Weights of a small transformer language model.
Size: 9 layers, MLP 704 ReGLU.
MLP neurons of a small language model. Each row is named by its layer, matrix (gate and up: input weights; down: output weights) and neuron, and shows model dimensions 112-207. Each number is 128 + 32 x the weight over its row's rms, rounded and kept within 0 to 255. Numbers have three digits each. A neuron's up and down rows have the sign that makes its largest values positive.
Before each neuron's rows, "fires on" lists the tokens most often at its 100 highest values on Wikipedia text that the model never trained on. A number after a token or word is its count.

fires on: "it" 23, "as" 10, "from " 8, "at " 6, "ating " 5, "ated " 5
L3.gate597:152131122057060131129188117153060122063128097161199055096156130130140092128153087102104184138078199134206136157124137146145169142120178173161135131132105088126132099185149166124129119147108125163201129133097143132119153135115115106136110107128111124123165153156196097160119157102051125161
L3.up597:112105145068184125060151117182026100140090105189103132163088107064139141145122171117132105142196179175146126154181110153120097136134113109166128140108108160139141127138090110119105176168109096121135120188089118139108094135088162072141139080086179147108136076128150125111081141061121094137
L3.down597:143195078102136169104168138124083142069155082143126148140136118117170080154104142142109161083165142159129141134140061133131113161117116122079168119101140171082115148117192161127104142095090067129175153129110161131109118077142072108107153213109163180079151117126154103124111073122175208115

fires on: "U" 68, "O" 24, "sq " 4
L2.gate702:095149142105087178099130103149122133142130118101106161053085153163187086154153089188126134109138162165115095133112140147140127193153100167025150082160142114087104154103159116157108090086093150133187107185116212110102095152126108142114142173113116164130072080128092137154135142151120175100
L2.up702:160148152134165179092110059160110176133158137083113146085130176081126091177141145167079120148110169182147106083091158130167127084112068162116146092157101083101081152150089146150102168170110113130182164142111130203091109150172146205155151144143188175110150097172087099143142095134136146124
L2.down702:083133069109089125163148105093090153102112166141130165068132139096127052136088165115075129129086143151135141133137125152106147186142136196058133107123113099175146146113146111142137146144141077169136146099074176124153145151148134157112105171137156154098106133178060150158115074113109132103

fires on: "al" 55, "bl" 7, "ott" 6, "av" 5, "and " 5, "il" 5
L3.gate326:105121176110151171153129064131141101093113126138167165090086116162103130105121116146120129144118085119121110106141072119071133166141128183134134144078108151156134143175147165127155112144154124117137084128172137106130141157093141155118157121107088137130158137112131161149213124232068112110
L3.up326:098108147058152133095171105097187108133133127183166126134037115099147093145112149106146158073146099102115135055102125108119104119140121133171146160115109185109098174145133185120109136103172102094144080111136149117130101166136134063146109162130073108139133159129104134187164160163069066167
L3.down326:130141171098170126128139148111140099123161122151107150103051167134128150089100132107072098111152115127135174077172132160134112114150136169095140118060134147160114094168104102071177089118180105099147152127105208106140121226161182159183139151111136125151058170089104139084190055158098162131

fires on: "ear" 26, "pur" 18, "bur" 10, "tem" 8, "hear" 7, "rul" 7
L3.gate427:137116138159111120104159133106137153113148143125146160091180113140127138143182138174162176132070118104085097103129119128074116174107086086132156121101193140146108140106101176114172132137110138162138113178087134172129203118129129116091130137123081060150077181059154084159144106196133116109
L3.up427:142111137101142119120160102116126084161127081119168184109094127191095162083153120126110100179077086183116119135138128138138096139189136109095147119107075134100167104116104121154142109193108106159101103154103163126117094133157101117152140129144118091179092225082151068154173118140143101097
L3.down427:109157079120143077117084112124116105105089135162145170119170112162095139123159051127141066101094069195057130102129137111091107186133130119080149072074076136102107090108115140182139108195114128162131130204110201141127170118184129094159119153135102085150084206135114099116114122166074122095

fires on: "rec" 32, "rem" 20, "Rec" 17, "disc" 16, "isc" 12
L2.gate218:166091170159124095127146121114130150092119107139146109089110144117110136083108169169138049190133155111134148140180138114089058117160145096140132080154110100197112147057114160095143139092145109113088077086157074156110106068124114115115172132150150070139145123129132089201040115116132137190
L2.up218:143166127158161130206083150117062121145115087128207100126176089177157133145113110075120069164188131093152097089108184202121197169178114137133143088128101120154139164093113126216135118164118119130152103104133149092155164108098153084136126135144115146110106065140153091126127186148135141151
L2.down218:149140125152138139137123137088142083148108062136145106157163141179129112079110120073157075168157126029112206142110196174128152191188116189140120129099087095135162174099108153173136077174093133159096145150166102111193126094144168086167165122203092144138135138093124094124179128131176136172

fires on: "ent" 17, "ther" 12, "See " 6, "th" 6, "ver" 5, "Rec" 5
L3.gate334:100101126113119108130064107133170167132120151103123107092101139158067164148101101168104136165084074089150107127177127160155181116158139082101087119123114073114157126140104105089094150096083116163144149089164125166102139095130147177144146146164163139176076097178132102093057128169080135142
L3.up334:133150111066118156152078107080156134138088095092044135106185141099153176150098134140101149143131108117171091115127155140117162092137142108060138139096203144115138136122132109134085082110150071110165106139111135131155160119166112143081098161155132145155052185146159105097161117135123077115
L3.down334:130133098108113162158158096071157137107112143084128145081176142084122127184132048081074084139120106126110053117126111136149176057119151106120147127180146152133121114096165127132100092108101150067124132113061111134162129204164137168092131173156180168186095128127137142096114076146172107148

fires on: "other " 14, "ful" 13, "long " 11, "very " 8, "more " 8
L2.gate462:146133117156091148126147101081099078127174109072145075120178151062089072193132105122213138136155121083121158112186128148097133138173150176133139096126164165116109096137127144116135103078168149148141164134140108117167125151139162184159115168113177191111149093178140085137106096160097090067
L2.up462:157163119141127143152145125067125128148105087133125143123174098151132105154170053124127104123131108125163133089133134151146116101157160130081171154090125145089123130112100185115133222118146126126093218157107124145095132144078183173110128186105151125128149097174127150106120098096126097096
L2.down462:161178092154133141152172077103140135162104066110099104174177151083125149188105036129162107090125137119131102117152154109172070109175171142135121095115151131081111136144130151153153203093114118117129148139131134115085100136113212182124103139146150151123142133156081147139075124131089140079

fires on: "| " 52, "; " 22, ") " 16
L3.gate413:156051185107111140157128132083094139115086131128077155187113139113140066086121168121141168065118167161120155110142168122122147094095095119189113199156154144119131101098104220110114142142117096130106171100130112174140129099146134185123134177112132141207160120106101053167106214094139163119
L3.up413:135101165128159156097089130144152128118081124167159160088137124080095100120076153167135098119163157128092166127157124088123133126078116110202143189180169138085125152125080060082117141193146138129092173136184081153113122110129151133098170153117011149159138122131087087159140117113140135158
L3.down413:136140144126107092146058081102158120140138161129129223116167161109091051119003121144121067088134101133170115186097118121106088145165132131122121093126166108102080153173097165171087086136120082139116118174148130088167071119106143131121174124086110107113048143139130136099141065182187157164

fires on: " " 81, "Time " 4
L2.gate97:065162125127088135140106097100067192143150113137143071143128115162118150156130111104137132104141134148136123141149125152095170121127173132112143150094117136114118117143110143044070080146107171174152100152112118139093202095079151149136154144109096196141116145085113167111148085140132108115
L2.up97:084162118107118145172117076112110215122113119132168103109112082157160093131108133130153095080135109118073123113100069148065164079136179141100111148107141106092102075134077118060106153136139159101123123178132139118084175136085116099129147174133118138166099147078124125142129134140086150163
L2.down97:086149127121133061105107115166085122074121135104166141073175142137094150141124090119097167120161131115176149074183145134115062171106163145089140091149097105099072157102033159130096092150145148186192120123144099179138163127186094117163114179123133152181130110134155169109205153134124131129

fires on: "rec" 53, "L" 22, "Rec" 17, "subsequ" 4
L2.gate187:110154192147168145154090146155164129135064102152127140122160128120105182098124155130137095182131093098130078068105167132130128138172095138121144038133151088144130143123107148182078150074165119133060181087101114115170118134103181146115147134122167128106121092084076106147139125118155154149
L2.up187:135095156133151129147128130117169111101079102176150127159144130133114161138125198174134096166123123143124103070118185117146159091171068183076160042103117098124146114137130162151091162087137107144073163096120080101163092131063168153118145144136123181118111124104088108159144126137147158161
L2.down187:094165178100168112166112153141120126087130119152146113138162126151150146142051161144134120131167113115129122091084188105063101152151088196083134108147117104177105184154092163116089162106163150134083170094150105103149124119096168124145127125167168139117116166116104146187143097099145135181

fires on: "ill" 61, "iss" 26, "bl" 7, "press" 5
L2.gate475:161110103124144164150082126090116150048166146106126131163102086137155166137124168091142144156158154141163138125133106133134155128104169138116126126083172090092107109146201167074188144156047122150129131084124107099083108122159141169156197097090106110125121109107112165134096168103122116129
L2.up475:155126111094138160148096146124127133037157157135132109114126114136141149141079165138113112136175157176142144103144128131139171115083115132096127146112144085084081139107200159133167167146081133099129132121110111087103111113111146143164227145111126132136100124111135150111108172147161085130
L2.down475:157126125094147146090058128086129128127188142096130119155133094139113124175092138115103121107154138161125106127143116144139121120078166174059094103100154073102118082145164142079154149152091115155069132133096108114090118122174165128137183118116102114118134105127129138142151157105126113133

fires on: "ally " 32, "ially " 12, "ly " 12, "ually " 7, "ady " 7
L2.gate273:118065167131123144188136142085187118157124186118091158155089120095094110177116119061159156095151130115145097178113140146081139149186135090142199129138124179162100134118183094152099119095185146147127144137101097065143081130088084132112155122085088134133089105125085176148099151160115145180
L2.up273:156130120178118163153102153103103153136133157111173134113108122071188115103090108149172110127138109092154067189117114166146155168142132096118129123123141114187073120096187072154129083104117148097131112166108163075152119081109183100130097126090149148132145094134032166090159165157135160132
L2.down273:143151094176149138133149088127116132149141128113113061095083143087216088127115118184145112111119148129121086116128109144063180143120128158166079127208137122116146144187165056073094093133152156175130097153125158173112141084138168167126053112159078137160146195098116160191111169142128127170

fires on: "by " 44, ": " 28, "with " 10, "time" 4
L2.gate158:141150185116161163137113117111115107128130133101110179100066146162124153093120134199149119145151137138156170133162142190167149091150101120127114135118128114104094112166116165160084127142117165107134167141189141180119089106158063123199118126127151120150095152099152196182112156118176107077
L2.up158:143174189135173129161139179145057090107093114106138161136105119152117096105103110175135134116189091108178132159173110167133174141108108078173133125117140095099080089135118212207135143137132133069103164147160126166080088114119084082162091142076122132126111179094139187157136147087139085089
L2.down158:109170154147088146116153152109141088130196073130166149091100153119099121118059059207080147090135091103152158099142089158202093128127093099104157164159152177097109135137125142137121140095155121167168099141161188119127135152135088171169132106090128146132184147147098174174147110072111108172

fires on: "from " 48, "ard " 11, "at " 11, "f " 7, "ended " 5
L2.gate144:102140097131109209092147115145093180148139126096133077170113074153089149081075119159122140105133078088172132096126143132186118133132124150100101147112101120138130175115116196059043120141100169188161111126164187148092166143202151146121083135138166140092109109128163129151163143125073110164
L2.up144:142106147126123169102139149129112146099131087151143079155148105117126098151095111156122126066119108094187121152132093140141122119113100065094106144038117140143126022092111155131113151172159154140219163136106168122093143097116142085088080132041185102055087151094100113111112129151104077132
L2.down144:153120152161144173151160139183110092154139084128118123125110101124135126131108123145157094107061127158140061159160150112122101135141094070190162124110115126162095083163075112073113077165146127152117196096131140167110163201152073123136096123033116184081095136138108099108135157112131103149

fires on: "and " 86, "& " 14
L2.gate323:117108113127093117134170078103105076124108154116156156147087149153190128102110170124193120126114111069161118154159132117136151204157150176152167150114145146158090082144134148137173135061136072122119136102167101095179085108127080110061148079144124122125178197115144088129122153107113153117
L2.up323:093149135133112144120088149067100117152113143133171183139089115175198148125139147130098087111105108097136134132175119160144093115116092172144153134075135088127139088106156186191140129120085086141139135163166081062129087090110160106121104105081094116096199105083113133109122154128095164127
L2.down323:136118117125097138096112105101135163105138100127127040157146097176142120195105088100138136143102139081140123158207137130116139156136170191117135111079130093092120133072096160151195090154120089087123160137116077095165089120138157159147083157066135138135146137127070107118169156120084185121

fires on: "ab" 16, "Sim" 12, "dem" 9, "Dis" 7, "Dem" 6
L3.gate133:105161125084111097089166097139098153097174081113127078134145095080143096114156156134084093114161125113192133108136107133135077140137135114161111124107108154097118126144103095126137175128121135171160046113177104105143119056109102130159114053062132160134170186181127163094106103172095168144
L3.up133:095160126109109106084133109184152178145160112138140106079182163162100114089167142173124179136117145125134125127097148080165155197160136175114100088142088154097109143180084130162072094183184077177148162093069153079123191142157152176124185131105112150143116165128125169081134089105092059157
L3.down133:063143136105074088114107131144108172112193092167187135116146140092174157083119131083140120146074133131160156096096081108155120185121177143108122062148123134053182137155079158127122110177155108131159109093089125126091138087106141169171127121132175130098183148134130126150158111136112118139

fires on: "U" 77, "United " 23
L2.gate9:180132159181136176126092117127109112156055108107142101176100107159122115098151178145165163159125109159218145106116182096173149121097107160069096161174108113043151106119173137165144127110074120152161134177152190146143104096112053151124114165132157127146160159154082140118148122119130143111
L2.up9:155142128107127214105139078127172088165101143112140101169115066168147125136172162148197180159106138152199160114123164120152121146130079153077071148160107106040151100117159109150153118108114134169150150182126201130111112132134088133117121129104168150145134111183092147152134110139144138122
L2.down9:133169138104100134122126081171139127158088110127173122142106110159123067154112142144126159086126142185164129143114115105123151114086104168020131120178072067072132137094102140187125127143088145195151143156149196162143126158158069137089134143099173150130139119173090151140127073120101131145

fires on: "con" 16, "hand" 13, "Que" 8, "har" 6, "batt" 6, "sol" 6
L3.gate618:150126144126129155119138150072110089144085114144109141110148172135116157121144178132178129121144170142089069055144110204138146083191106130134113143101146154163118117148108096101145137117099107129108141084169093087111098167105124078110100097065147161103083083130084066140113135145104126130
L3.up618:094165157116101116131095097049066059096116088130096150113153146153098149158103219150165124116134162169134070052078148137137082081196094157121114137133214126122127133146091061143161167112108107078143099135150102082134115156083162110126104102102164150127108106145093039133137169139114139170
L3.down618:130127089104131107129154086122100118128175124155094159097144153133154133155086143065174173156126107154148077086163155171096155098155109145130141127089136085122111146149036118070146079155087135132123085139149103111134101141107128093141150102074127088098122111127141112152129181102134092177

fires on: " " 96
L3.gate244:122148077115086158112093013085151136122162086183153095122156092117093165165155107158159160070163133138149168178162117124117144120116139100132134164116141080182093069178140121110109093157128117128093137167075114184153221101120097056119120118098113159163122112100150139150088069196143103108
L3.up244:150126125117074154170082070133106126151134117125092165172152140133069146110141140113130167107163157144086188088114148148211157066122156123073164103118126124136038081174129099113146105143144116140089145088149108061153162161168146096101101132132182137107101099143153145132140096175169114143
L3.down244:100098069139136110092150097123121092090156117125166107092146111110088115144095137147158166098148184082102136113210110161136166109118134065131095115110157092181141098168069100092094122104132100143075097118062086172198137137120112171135125164089089174173082142098071153170077098149124134104

fires on: "ly " 14, "known " 13, "its " 12, "ially " 6, "ent " 5, "office " 5
L3.gate547:146072176123096201138101186131075181142134171099175124100091155109177114125120124154146127105106135143123128164153160120092165169124147150166118110094106132193134113142118136182063129122108157122176089145151115089132112087139160160101094133130166106102107100048130185114099210197088102143
L3.up547:165098195097059181129136127077078207090132163132196103113108147091151125131111104125128150103134100148127139196150140134053137145136130164162118099105146123164134096087102176191048147098095154114141070190100133110123109084114167177148107183134163108126112160105114214127099180143074071156
L3.down547:103102190106128127075096187114065103153109142129071138083153141117143108169115140120149163120055161097104124173121097104159159093153112139149142076117119181064164106134047135100148186120175132102122100095173112073109129082160130063146109121148112116128102092166174155136102164127136162122

fires on: "of " 51, "by " 10, ", " 7, "-" 6, "after " 6, "ir " 6
L3.gate142:138124146156153137131099117084108150122156152102151163124054117097162101039117193216158111107105131067166088145133137167101121169169087133128083158137124163106099131206169128133111103095079164184096080167149110145135110098143078120134101145137178164108156154186138136174109155149095113104
L3.up142:179149126127117119145059130160114132127110086127113135133036137150126063088175140163124161142187095109091104223169071146109119134112083175132053130141094190126111142152181165137151078098115139115152133142123129113134127124143140123112123151121132106123144130115140149112117144144121128067
L3.down142:103164204062073105118114151160077114130155107114096188094102147153122078118087128147072100132136147126136109113094140145169111050154093073123139128149161105071093147110102133127104151061098100143154123165152137162151156119170146167174192166122128117122150191123127139120131111122132099136

fires on: "ar" 20, "o" 18, "k" 15, "up" 11, "ap" 6, "mar" 5
L3.gate391:129137076093181176093078157154170064131062066180146101166120097154140121084157109135080130192093187176098073145187153186108115115130074139075147056141156086145138114085146119159107110133122152103133153094151101139098202088124125128167110136132121140153121133161136096134085145153167134162
L3.up391:149188151164146133186147101167142163141169111167120116086139102130161130145139031127141064151130132131127157200192162150158129138138202163118160089142156160079112113185115133169133165158133058128085135131113117120123151102154088191106092097128113094126094186104082157161175167103149148125
L3.down391:148141177129105132099089113157167152129164116117071120145115149102094136136163137137070082083153170175147094145200170121147182118206123144130097139074107121124170137135055129139088107119115177161126088122096151125109140143102051157118138132115111118116097158107103129076108128111153152116

fires on: "af" 54, "ef" 17, "com" 13, "suf" 6, "effec" 5
L3.gate364:167122142114131216142107130169089152110123147081110063138161169153107145148145126105129084059131151177148112098030112106112134157155120080119167116064089097105142119076151116118094106116154150148114060148172149149113134111085121154140161138105186106168142151102090140195166089116120138130
L3.up364:177134092055116130152123095189095141115108100062162086149174138128099164111111156151160116133142131123161155053127079169105130148130108107102191125106152124119133091149156113115090096099112150167040118124181149183141179138114106109137159065129115135164113112113065135200158088101169166120
L3.down364:149100137088103145100142061152142158113086125150189135133179118130112128157147096146162110099103137103124127103112136145123118136135119166078186089067122091131138163088146156103146138136134088130046062153160191103207116143068103130106182136147135099102080157123080175148206136134132088100

fires on: ", " 48, "| " 35, "– " 6, "; " 5, " " 4
L3.gate636:145118129099100163150042134136168123090141122138146086099106109167156177077117124112112132117166123154083109122124115099112110096146090121168130200139125116102111183108081125066174125154199115129093094150128132122177122059072133107090137157104131174061118093113083122119152127142138121154
L3.up636:129146174155120133132103165106131118168072096164132153145137113180121097112177087161085101083115074183088146134121098131143126112151152073130143171098127099075108124159078112138126177162138106132140143134109112174108035119130085182118096146146119178147118090133095112156069154153146111127
L3.down636:155136137066103119111148121139110110094179162125099192081132187180108137093065125104125076121175122111172200211122052157152129113119104113065106133144139114091107122162140145157174138120170091173149102089112081114076183127183171171104156133109136147118138170124143107135121096129160126122

fires on: "ly " 31, "ely " 17, "ally " 11, "equ" 11, "ily " 6, "ially " 6
L2.gate195:109126131139113144153148148164132099166197104130114082159187142067158145140093129133147144108085131124098096145140100158144165196144114094152157113116158158179091155121083094196094108080138174124187148082116111103075164093163107109159124101074120144161109151146090194132133157136105123164
L2.up195:142134091209131128128139086158154056166177140169135077119121146135118143105171142099166146118107204119156073153132102143171121149152099108101166161136097138121123154165130117142154119130146061091146158125116108089095142135113154098182157147173066170130084167140117190118157109101136117129
L2.down195:069119105140127124091163112131109125134203116098099115127173079172153103123164131146128134064143178173145142157175116129088170178111129103129200155095173106097164150172166106154077087145136148149139134103134161119112154083132117115126117131080142108161091168108114233165146109085162110162

fires on: "17" 44, "16" 35, "13" 21
L2.gate434:150095168138112119167113117147157130144134179168128160145154182118150193142078109174127091146136174166166128121142118136111067116157157145108078124098176184120133153101169138170192169147144116119083098108092112082074072129157131166098099141171127130146185118092106115111109139144096073036
L2.up434:179163172042093203137136107103065150121160080114156104081096076182116161185127151197142143106099142141111092153143109057140062097131208139144098116150135123102144125148180132065146136130127177177096102141107149094132131126038076123200088069086102120137095174063126101114187109145124128161
L2.down434:139198193004082208152152106103099194124162115151114101112134115164070128164105115215117133163120133128177124136151153136083091124144144132115123124135103099120111115121176109111136130216132122168110125088136149137139138132046076116149126047111133159160104151065109070084150134132135177149

fires on: "Y" 32, "Mag" 11, "mag" 10, "el" 9, "igh" 7
L2.gate321:112128127187105060158138097103112115136143093158130156138169097107137160072148115107116134132115165198151092107171148128112187130103110133136156136135134174123067101119108062043154126136126165140104165145104124145125158182054134103153040152130154161114132104091124107141066098163054155159
L2.up321:111126137128092099164122117070118095113164102133119140127124120157133162116154082166077100126071134171145098107153135154073148125144145154087093106139147155150143168107117091071158171128153100139130140138143126179119180168075070126135080159101171159125128111130176163121073109161115118158
L2.down321:130119132151129091154149142078157066114156128127139160094092119098119109096088088132085132150124132137168165153107155110091183136111188165113127176126122088137106112097124130105160152119167123146097094132114073106118156173092075183117117139133166121116190126099090073088070125115113159191

fires on: "Y" 48, "I" 40, "ber" 7
L2.gate468:160161154138135070145101179053169091150148118144130076158192140125070165154193154116124167148129119180171188161104109101150134180120171152142153144176142131126140139118118132113135112092153184095071128159134138120127147099129085104149087151111130069137101150146153121087102052149087127156
L2.up468:140088115132068158185155168102154083164158117143156059113181122160179086127153100151163202139117119138165129134157093133158085145100083145157093104153162073170151086182111106142157116095184145131111146159160116130140154155129113120129109171126121136118085198204132147113098122167068103103
L2.down468:114154097094106125171130143076166038168133115152132110110189135190149062147105119126090154152151125156170162171116086121099068126077105161129105170157135081155148112157135124123123132070140112139109132136137130125182183124142094109157077138134140118106089223208193156120100093167075083196

fires on: "| " 43, "W " 16, ", " 14, ") " 5, "any " 4, "), " 4
L3.gate384:103087111142172177156092057130159137123131116133108180098108164163132112099096144132116101074148106110087157175116182135123121138196112178172186203093127195116139103115158143089077146155158160098107174112131104135201066133105145134124179192109079083199084078122120142103146167204122118107
L3.up384:153084165127151143186090105100067094115095122148143162139111165191134073130142149158077113043120141156065150127140168159101182149126152184125202213132158114102125105144161157145069113088188159081127128103148130142168106076156141100099162164101119132131105124112112186131144136131107126137
L3.down384:152163161143115088122065147182152145117126143186101147115135179165156094113045126163085119078119053135099147125148110131115120123131097098175159102132135165108058113158113122132131101091118105162107105134074149149141136182146102143107205148168079144124092078136138139087163094114119110119

fires on: "not " 30, "be " 14, "un" 10, "ly " 8, "ally " 6, "being " 6
L3.gate602:161150134113113200078150127144120111153182177107162104138105126101180137160117114094188155113108140128138059135145137137152130081149122121110118155158144124161077106155196096103131148110166110162115126179113167142015116107103130092108117129106033149155151133172047178154100161137183193145
L3.up602:132117103089148177047135138114162126120094083140153115120113140166092140169107071090154167139100107118115097148157141101146128115147142131080189096114121142157115109145156134169139156107118086124138117186073117150130108117092177083133158101144184178055127084139096194127111095146097117113
L3.down602:149170188128046118118167076136172063127104086096091131135166152134153114134102136166200105131113060118169067128097115130127151076136113133115166190115108143127078157172090148158122149125131108146140136144102123111123144151102128126142151156130100080111179187166127157174124191112130153152

fires on: "st" 26, "^{" 12, "pp" 9, "pres" 8, "tion " 6, "App" 6
L2.gate122:183147132119120152153075102177089186090129166084098069128163075136101148111167106130108107141169136163097163140132099146128150121116060146119156151079144116199136130077186131155150147117133192120152100074168146106114176128148151150124161152071164085154102138126183154149099101111163144182
L2.up122:136094144141098107126063113166136189140126108108156100082163123149151101152142131072126196149155138113114113098169065086134118160128091132109131145123134074160130055129168171112110125102151130140157111133138087101036136118141111157157135122148167129064207222180112165146107157099093077140
L2.down122:145119093128141117119067165161133212117168086150107126085160081100142083120190125127089149150161095105104108127130121121150107169116132125148108125078147084108139134063121144182137108070125115083133079124116148100103177107175109133064159129098150162149092161146080129145145141176142151159

fires on: "af" 37, "of" 35, "suf" 10, "cou" 5, "Kar" 4
L2.gate261:135101118124125186144081173178102127140097095073117063143177130153116114113159100124123143089132161115161142092105147076090164176069121144142198102110098147114124105107092147124140118098102081131145119120081173131135164115145130159082063167129122172099102151078083118175206132122117133116
L2.up261:158119114133139177132053161111140123192132095112118122109174109145101147136160116136154152090183087115152152073104108163115148145091118166163180101101119130129218080084056147173150115100100116148157103085116133138128151022146079170081118186119089105109130152116126075110180162104107135108
L2.down261:091099117107099191113076115127171148159133136149169093128186154122102087167122082145106111120152126070142147101145111197078144122095092144123160112119148096077137079089135142126153117078084125170183107075038151130083209103118106165115106124163123132119125111144098122146217141095162117152

fires on: "ur" 15, "eb" 12, "fa" 12, "ar" 11, "mar" 10, "ob" 7
L3.gate20:091177117121157114113085092111117127098085110168149108101105089139131101115142141092101150135104091143088098223081119068168146142089115127089142106164198139115185063118111121129077144146125188142127094100098089137131176069169090142096120126118192165114133146169184107114146157143104142041
L3.up20:074158149092175158147131119099131155131167137146107085089110151073123134076125092118115122160133128160082082184079116085155190133067113112120155120124188115128171103103138129136102146150088188179113099092128130100097171093166123165100099136113184159112136163157130133131150143155087105089
L3.down20:076159116111138075095090096112114073111099129209176152074083116128114022151163110106096163051098075116097059133154148134116143180133144077090089092183122154151185129107089155086071204162125107084150140088076131141164183117137082151113084119112158126100127094157145047112123148101166101145

fires on: "ely " 20, "ed " 17, "ly " 12, "later " 6, "ally " 5
L3.gate601:129081081105154104105155125109111151157112099158121193111085188175115139168180150055106161168159095159121152207099180185082093125171095078119120146129086148100101078141098057137112118076121176091072172158136126155186085068085106069123107083125106138170100114116123151152113072135162168151
L3.up601:163132161144123165131144119077113126137140176161151113144168154106146175166203143096123132144137137133095119181139164116151205138131102123067171068146054098158150096108088107124156104118156121198117140100156124090141087119087187159121136080101058160165105140122111173118121128104118110129
L3.down601:161123126104124102117123119097102120145131126142158144102152077036137146147149116142162134153141111094139178120117148118083174168105124117102175191107109116084084104092058112111139171150136130132134074111178093121131110087174107120085120103089098162103142140109131067102106139074111100169

fires on: "z" 46, "ill" 23, "iss" 11, "ath" 4
L2.gate190:091154117106143116104064132157145135038139124139135089161145116165105205175123148190076134131143088149126161087156140151147175210067123082137101157169223102119096089109141113090146106141100120098158126078133089100109179118156222088158080126128090086099138162109139118104139153146221145141
L2.up190:103149126130142133075082159130125162091156129131143060169108091180108158149100120130124101096113112163117168090103148139168148187064094069084083112166180062116124121118153102090153136149085104137133160091109091076100163112139196132183120123123116091135161149085171100123146179202173115114
L2.down190:098138169101127113101192138139157169166161158134107104114157195165126153125124165165084123122142139162111137164114130091150196113148201094107154120159185167122160084171141090104123120094148122148068190087093147062111076170115143087100116099197161119143166131174076121119141065104088124156

fires on: "24" 32, "25" 31, "15" 26, "16" 6
L2.gate691:103139073138138145108165117120138106109126146127076129118070161148144153112140165222147133076132173212143127100155194133065078111097091141144150172083134146084116155077126124099135139096137067129125085138147105125130135125168106133087131134117129178115135161112142154165112135095114106143
L2.up691:106076148129082179082140142104126101120126141164127163111185048146096112088107124171204164079122153125155097150159151155129111124135146117161121138156126147174159136131127164174141115139129112115083172099138133174109057175131114119250146111096174111164154159108145153222118131207120112069
L2.down691:120147170133132197055189199144146149164126185137117099166127084155111142093124085174141160117095168118132142134213154157098113123146154099146114092145161170154119098097065151111167090148146115121111153071129149165101080177133132157223144085093163139152106145150117124190137137192126126118

fires on: ", " 85, "\n" 9, "Den" 6
L2.gate282:102080137133183081136078147154052143154155165095228119171053135102112109138171128128138114144137143106109158140136154108139119130128123191078067118178134132059131113168157162077126192127161145114130137115131110185124128114157104119128126141133158108195103194148132127108163149059169124128
L2.up282:148177151117186094152104145171149166147136125111152115111100151154100164120152165111118106113172086138121166183103114131108169125112132184076092143167151132111101178129150217112146126172191127105159106083130115182153125085164103162111076159150093088150092126195128086143124164098146108153
L2.down282:052089077114114114096083136096202111156110181160196134105108128090115099148090121126113122106121098067054117118058074099128164151070180142091121161106130045109110049095133097106131208126123200131132086074133170147191144159111144127115069121124163094149100164106084150160128082099120096185

fires on: "cor" 24, "Cor" 17, "design" 10, "lin" 7, "Gar" 6, "Lar" 5
L3.gate201:134167083121147185185131097184124161114135135154124142144159124110168153113162122118120104129175098172145172122200091085122157141099178146047171118104106166125073082138126093136102086167088111102148137184115090106107090075112068076124132203143178136130104146088108171107134122157125131144
L3.up201:126172135164109137181138071133148150104153116147095159150096167113208148063076112096115099068179128169187100136179088148220099171093118110118143130111077164107153130152114147088147126119111153172197121113124110137160094086131103100142096173121191139114151185138093091121098136071148117138
L3.down201:110211102193099181178157090137133131127129147150114184217124141100167134126124123104141129103169106152115142098170085086099118159133168115122135131092089154089103141095155133067114108120096163116104083125164120111128100098078156141156066196127179103108124135150107136163195132116172088140

fires on: "and " 65, "or " 27, "& " 5
L2.gate422:121080150189148170120112146088119187139134176128125121106123064135159125151114148099127101112150144141121087104158165087129085161134084101151078144154180129140126155152129111104091125179095153143112123147145138110133106121113109120116124084167105116133157097144073064129146126079098164113
L2.up422:084125218156129183129130135085089184172091149153164106113105084137158159158159147122129123132166153129158124113090183086172041135130117128134094169122185098135101165129184135134130105174070127126091081135148111134107073135108128139093158111123097093116168128122063123117162150069122122159
L2.down422:111097129134118139132129077137109167105165138144136106109136144151114130140161094070171152098123090167124087183138131104095113127124133134121156123153118133114102187102197083121088150124137099133109067099154130048146087150132187098157078099117127159147109113157056122127107103083094137148

fires on: ", " 53, "b" 16, "B" 12, "Li" 7, "Bi" 5
L3.gate622:111096153114137131156081103117089107097112115126085081162137139144164212127149191139145145060173072126126144154110123085216161094151133160106065157103106135116124170166103168161194124123129109111140157116164082152120123107193099087133158187145144092140103114194118155126127163101082099111
L3.up622:154144195189125132124150136180151115226084164085146196117076140134160130112131161093100132119125092167147045128060125190079137091108113119124173128089131177148116143105111124071131055119154155158136119112083103091114162123134075183110069155163125132127119114128121115076153128132133110135
L3.down622:142163062155153089119104188112116145134152182090159157143122140123205145132205098114122175105142112091134104152093126139118103120116133150121159076130087151129109117152082096155112125151142134093173089115119126140092122126128121142102116090113197125145171121125147180084139173108146145166